Weights of a small transformer language model: RMSNorm before each block.
MLP neurons of a small language model. Each row is named by its layer, matrix (up: input weights; down: output weights) and neuron, and shows model dimensions 160-255. Each number is 500 + 50 x the weight over its row's rms, rounded and kept within 0 to 999. Numbers have three digits each.
A block is one neuron, or neurons of one layer that tend to fire together. After each block is what it responds to, as a language model described it from the Wikipedia text at the highest values.

L8.up198:508472463481585494410572504515559414498489481509441444489549450494477546463425493495429491384479551489509452512534528551422514488504395459598561404630453445487473456514477450551457497487496454487547579487481536553472470477530487423527482411482462643497542540467481497561476483444486483590
L8.down198:480440462575527514495509585474509493511509477391517560398586489485517478406486546479462498506517523429494492551579471508437470535542510523545530501556499511409610568526535460392508401537405507511516606479548393450497558541489537470428568539517418481517456610437453435599484597505486466480
Mid-word stems before -ate suffixes. Word-internal fragments of Latinate words that usually continue with -ate, -ated or -ation (penet|r|ate, comp|ar|ative, all|oc|ated), plus leading year digits in table cells and date ranges (1|999).

L8.up1450:506543577513530452463578460463453510530503516478460510581460424504449406455413519568469576412444578510578470469478462488529491557444412504574515505524448530543465532566550513447450503511536516503541454499545444522547429563506502545512524494476506579445550587520483464488486527479643574463
L8.down1450:536512549528510531518472401429574462506503467508443520552428603479448440476401517504524527524430412465506547470456483529500489545530483446586459446510528495496437482425525566604530532551416410465599528530472487594466465429498499413508493485499491484486535440525404409460565535554537538439
Indefinite article "a". The indefinite article a/an, often fused with a preceding preposition, opening a noun phrase, as in "in a wide range", "of a new", "with a long".

L4.up260:483468512466471508515516562518510502531485620465484514386472499547469439495524450461477512513551425471569465506478499451466507539560446484515506452548450468427460614531423491509487536440528480537516563445656412511510395557420554535492532530488511415426480575470495536446545426448559555456
L4.down260:517538531526528496530483465570457496508498526532471494514469501560508550556475515588531535487451549513462467439456485528421473518534503543469452495367535465566587575515521487508549513517445530462487579480380584471575496386517552480488430514462518501509662508410427537547551489554486505439
L4.up424:525485553413463494559517545608454599503529546508523457477506549491450488487439446423575533366509549522480421514410426487471540511478449514490469472532497475500456486580461626500479601450548518460393476541591479478523434577444503483587525498521503481469478570508556513566587441474456421463
L4.down424:469525563594514478507548541598502465461505497562473475405448537517461513507452488603397471590485463362496496432588455512502490586485594398536515469497469413428490528512385471427485550467537564461477496482455546508498456415482466526512464483509493500472541464478542492482539412484574465526
L4.up480:489418493492571502462453560487401517485474465470485598524519520530481572437488507462570569445529413441545478496409559520458516503539471448545503454511451531555423466417479623454444586508479498474411431492521498505573489480471534442485487444546430521558520531596573408421428551480543517477
L4.down480:544622419453524443527546459445371555566388618500516507517451538447482457461455557540517461502524544523498469488495494465578488465523590550549487560526480491467519425583423438438394457518505529444484496521520528500547467472450584432502457390591518477486488470537507516629500538446566516444
L4.up1188:504480564513472452471520580479481473538476507510410540502530547464421429417491421491513624440553455414535519458592495417439472507462443546533561430537492535490555507446501472487589591443540408463545527517663409462512451482449519531437449522443517499443455441582492527585542472502567522482
L4.down1188:570575484448556424513572345541541523616463551459498533466494467521495557462500512528519496593533467522555488486477518504493417503605519359577605453508468482540425504519484460464421500522457533443475628512529564609536393585481561494450443523521492416503573569515465438518477456511514481520
Determiners and quantifiers. Quantifier determiners opening a noun phrase, mostly "no" after there was/were or has/have, also any, a, one, enough; occasionally word-piece fragments.

L9.up310:375496527506462518484424581531471547428544489548515530505443455508477484545543508527507497483464450571551449537551491561420489541505530404512423507515460477518437375466483396574472601504505522530511405433435497429448488509500541498599500473536460426452499538417492507497562534469508548532
L9.down310:450425494494546577493548463528529618558502505543523441536448458482511487525512553451493434565455563537518560449447559466575488494523560485478551607465446456500403543519423473549472422422521511469519533496442337556422462536539533531566476551488452475556537529390555547516506577392527492575
L9.up571:399492514494461494482461443498509536477465474445515463490465542532514541513507492494475576540543475572475491492556462557545504520540539522581473465473433491481561404443515476569450550519531579487489495476523474542545521468438587502498401519536513520446565463532432461458529448524442497552
L9.down571:503425542615426547444452568544609518416420513465510466505388533525506547502502540464524481527457495464475484435508459430446565506379478540469447482535543513565551582500456439540477557493519559447421472496512564419462475547571462485554513600480587564503453507502446458464540569608527559577
L9.up723:471514536507456404480581480475485508503458511471500516537517465537461460439414455496493549438387474559650435525520470599501502553545544507484560370528512603509539500441484566468464476402592535524480549556563555487452321482459542558540482445414511496497596576546467459539665513503597484410
L9.down723:492521500591463522378440514488546506490478499477463501489356524550461491558562544559581515504459468439512453531482583501436437495538478498524479528466520483417471524425456498540490531458514568446376469513475490374451576540467536443469500488529468621506479489504485457440510482629510581463
L9.up1159:512543466506501495552462451433422498556470508426471563509538434489451458550502435447426411509458507542562397506506458525548494479461515565574554532485481417523435506521503546418555532426530597461552532516569515543431521411458490477509434451482551474499454512410460487435577325484519529441
L9.down1159:442532554421424470485584461437508453508596379562580561493401570458504492503435456544536480543566492507454520484598543569558477395457564455485589455406453553464478480392499523412514563530476503508518504573441486566465517601541559435453468557383456523483522522515537520558507509613520373572
Section-header words and articles. Word pieces of wiki section headings and table column labels (Notable, Awards, Total, Minority), plus sentence-opening articles and determiners such as A, a, these.

L4.up308:463537596462533550522460395440478476462575533519483498389487430580481448496465477515526438564533524468466488461417544540451465518474495435501613447517456578469578523527476523580483464438536440524463454499548507443439482430616526533523480509502440388436501434509603509470593512497464521407
L4.down308:548471535549523424481536545489510478422434451462561446515603561394560444557497494530491547455526473462560511522507466459527505472555542540572446498480508491580487430465452539481551491548459465442500452440543529499550607479490415513517510387467625424532427460480467549459532493450482531512
L4.up843:465520516495510498536547484516487526446504521530468504411480431451551567390425476495538463451522534446498481518456544497522493469528466392506468443562520429528452459517515494417553492498565457520432506520593502468435503448459464527541478545484388391551605477526533513447504637408488579423
L4.down843:516419445440576557525435520518491469560491523455537573451562590499427473585510438490521480562527539535548473481523540482536451452444532487466463547431482507490387489317518476449378530423467486531501483436471539526391484526581452538428538456537570566438445526480564562484574441488519456613
L4.up1295:412490569415491433539575529425511472500489520517547515412544455493437545465449449510500499502467551499526439509554473469500477466457493493444461460542404457511413514433492518538494493481564522472461452506521458448407526440438506591392529426420518521476486458498630541484523435500506479447
L4.down1295:570516445463596575466480395529538534478476417427461467501480452479541497458468596454505430595503428569521519439508483428516525522543420432505430506519534486437465477481511532525529534432517461516593542480436491537513468509521501462535519558521429443535491535469477499538467556532468578529
L4.up1381:512457503460538557495365444574505376511560620459513529477524442486522530471519547429495485453499593439560484490432512528487539540518581454510527422582482501554489489457514615465579527464464450482549594482496515436472491448472596504475485473463511465394580433514517484474536432477516552502
L4.down1381:484403464558550516482588446479546432460575563465455502529549498493453561470466549485526555530429515523438432476592481493518498473539539529508562535462473502624469427536384405441535495519576509391547464482498513507424525533505414508533457484425403466581508497467575493514569434433449526486
Mid-word subword continuations. Word-piece tokens inside or ending a word split into several pieces, such as Proper-t-ies, conjun-ct-ivitis, des-per-ate, Nonst-op, Cl-ipp-ers.

L9.up322:507608496605526513480519565432531454513542517437510475476538543546504458467474484527564505580529416553629501548500484501490455540559557506553421393582598494514533517522504496565518471411447459459459452424451520445445532415481480511590562475467439458462454570504526531385525579515518442502
L9.down322:557574649491581545427585537487545455491387461558540454528578497519552483522589561445488610442437516554457463550561486407571512610486502430509445479426564453386528496527526518528471516579558506346541436406470433470525498432504502567500581510537491545494561506514480534501420571567546567502
L9.up594:349509492531464492477515407516454425508447572456506467518501442499505524451543558515447381536587410615605495482484481502537503512518480494435389512421552493615523472469518509555549522517430519428538428551530505477528509455513454449464572489497469539494451446501548425423476606574547474536
L9.down594:588476530507439521481480472530438470491550439398440508458553576534642520525571495429431486454505512455510506486548539468517474521469513457459507517530404542511541468541537502556447568534485507489489417536405521543421472429613439499436592523486570481577497502462466560468524489617553461525
L9.up833:444540474540541550488492516481513498500513485442452397548529517558480414553591507484496452528576419509605487517393547590484487544504576432563459344546598515402413475457475432562526557467479505462534488500628514451518473531609547441494518489521540469428532470490452529500491522489498449591
L9.down833:512462569596539529441533554468520451467509489596522602508521554521478437516451443454490513504498527439502474564524519428525521524420473519482519432510446543510456406558534561540483487512475524610481436430471585445455467574422521540499523486362451532462464474437416419450557496634538431479
L9.up1186:423502463497517460512514550466453467548494460431459490474467516503561502471422476467454492522514574573442529498442554595545516476487485482510499450576539557513487548549511546544515509501550527564519437487497532474541463480541534474478476485514510447458479483525364471516537542517453413512
L9.down1186:546496514553469542496555566477559544486447352516512452485528517521553501490500500511492471547457496448590592502493463495526533526481596555465430541457500539463571471527497598511549520502536470569495487443437462510551575490485475557458493515519523496535383447522511567441511590574508384571
Word stem before suffix. Word-initial or mid-word stem pieces that a suffix follows to finish the word, such as market(ing), press(ure), fail(ure), distort(ed), refut(ed).

L9.up547:463427576585494384436517505469442479601456483488496508409512582549443499486504575477510553467495559518541475557570464461450476531429551469600583341499435541534531509532426442577468533520515577527498486477617449569489529384548560420424438463502490538493476485482440493487600426488519494520
L9.down547:474528593524475424555458409533504471526506496588435523523480531533442545401377471473574552588527527540459417460418499533470437519413414466523605475587432521524464423528398509537518423613535507457532538496528504518482601486505472560524542553478506540415484456562460507498447516531505523628
L9.up828:521469526559539503469517496466576475504455536544549569444524527475463517508489560517560463453452459409508383518457610551498511528505524476474520318440537429453466523453426422550431475489480412628506384517547436490545507544529465398391509498408544561503521493520420536513489517499515508585
L9.down828:439406430578532524424581452487505615538452492539424454509474430478448402491475460433518471524471578480455487490479497546442499470503472493483575492535460471459452475520507492451519518473533466578463523506468451488563607539511570459526492506454425510491524525477463395434437555585465442514
L9.up965:525532408560474551521449533482585508462458480461451464492514525450513540404473511563565424516485552495627543488535572419518481510464539455521461398528604529440408423475419387499521467524515409595487450512497524545508578566539460441442516482501531504453505507516401495467529395529501429513
L9.down965:586379532449558498525522493553532484513511507497458435556636514449471457535467508442460395507523514479468545515441480499528468542543510575492525443547481436478461455508554426513492445469427437482547451495455437413481615545526447507457384556530561563539539562591412533499551482606553389510
L9.up1518:474529477601431628445504515480479496514591448482458505553453492534506386478368405526558511532494606541526466540487533528470479438577549456491577481548453429483402518499462518472506433609441558552520483510580478411441550489436514449538473507501485504483527440536494416490438443471496481473
L9.down1518:547491618427594445558581508501529489523562455499543528506454572429546496519507499390479518479588497433533450525486402460509498431469534467523561505446485449582405430416538453473453547502447498478574483544503468414449409560597519482553498492487518542551528473474553492488538457567512521457
Incomplete word stems. Word stems and mid-word fragments expecting a suffix, e.g. public→ation, procl·am→ation, investig→ations, exam→s, act→ions; also name fragments like Coll·insworth.

L4.up668:498382540462578456514579536486495491417398558526533469512493486612510535492542532552502501502437512477517493498466465581495557540527500496587517516585512520583461450495514525420394560553438528431529426467504559448550468394513523406457504524417437555502543585501494472464453430470521438481
L4.down668:482458436578507540564547556379487458471569616480491507515518484631546492522504541519471487449538533482488388494511500633521484447526553492395474480407477484478561496514564471454479373547489516557531535463519566517504524485465453511383495521494451431467515458401495464538513566464498472479
L4.up947:503431489381572551469364517568452461489509489460483546510478409556493532563483524450465502476504519626539471482475434534516509524515567442513476514556477597515504450426511480477478624577488463471495475471517534503460514453565602371442472462512378406424458551527488453456521486481545446463
L4.down947:576459514472546581466447498496406474510500516550474458506453549479425560480564440519542462496551457531563618536567443519503600469474557505480448499462490483557509567521530579493502590550405541526513449484474496511496519559534606485533483502484438518502485622360464464543483481462565518535
L4.up973:472510518487599549440448511538525520537523490507510555540473534535514524535563512439445420553556511557621548486489547495410486583527489510554559550419501479487481494455555413541445496500508461400431484497496445559524492446493570494584495508465478572529496489485471462480434560522478526550
L4.down973:560483472469459368525616574475522513449468448660523518482468388477480402477392543460518452504448486532483454521619432478571507508436493556414442503538513534529542460508475482457535541531514528436499445439516547504479488484563527483447534390495407441501483505515530435472579533413524520461
L4.up1513:470461526475623521446444482521482414509439614512434509491476417556534415483416473425501503485550561542566489523545553590470577521516539471687557483589546511525402513438497467462445474611475505564440527490487533478465503418574567422464491461518455559438516513532443512449490533451544586565
L4.down1513:552523458533459492432576441465567520377540477486445481494442449490477489496507585439466483487578458457506525449584540506550511466537517543392547407486450443511517381458448488454560545517513606586545499424458387501434487531436533487570442569534504506534501475375535453468550519530454345488
Mid-word subword pieces. Short word-internal pieces between a prefix-like start and a suffix in longer words, such as app-rop-riate, comp-ar-able, pre-par-es, procl-am-ation.

L8.up1465:461509524552510501387561478537523529460466445424550540465510471606498415475552587459474496486528467541479441607390522575481519515510502464523429380538385506451494466479424447496474583434522514481493498505532459463501590492576517433494523496431483408471546539435464469410426508507457451493
L8.down1465:528474484495510548547601547438463526564585486579499521522449509558547556526369507537451498472389530517671524525475512482442469425491532506578485403458481437424485517536423449462439478497455496498572537495506522544502542438450527465502507524461375584471532554428468544439517476611410515561
Mid-word stem fragments. Middle pieces of longer split words, usually a Latin-derived stem awaiting a suffix such as -ion, -ed or -ing: Ad-apt-ation, Disc-uss-ion, ex-press-ing.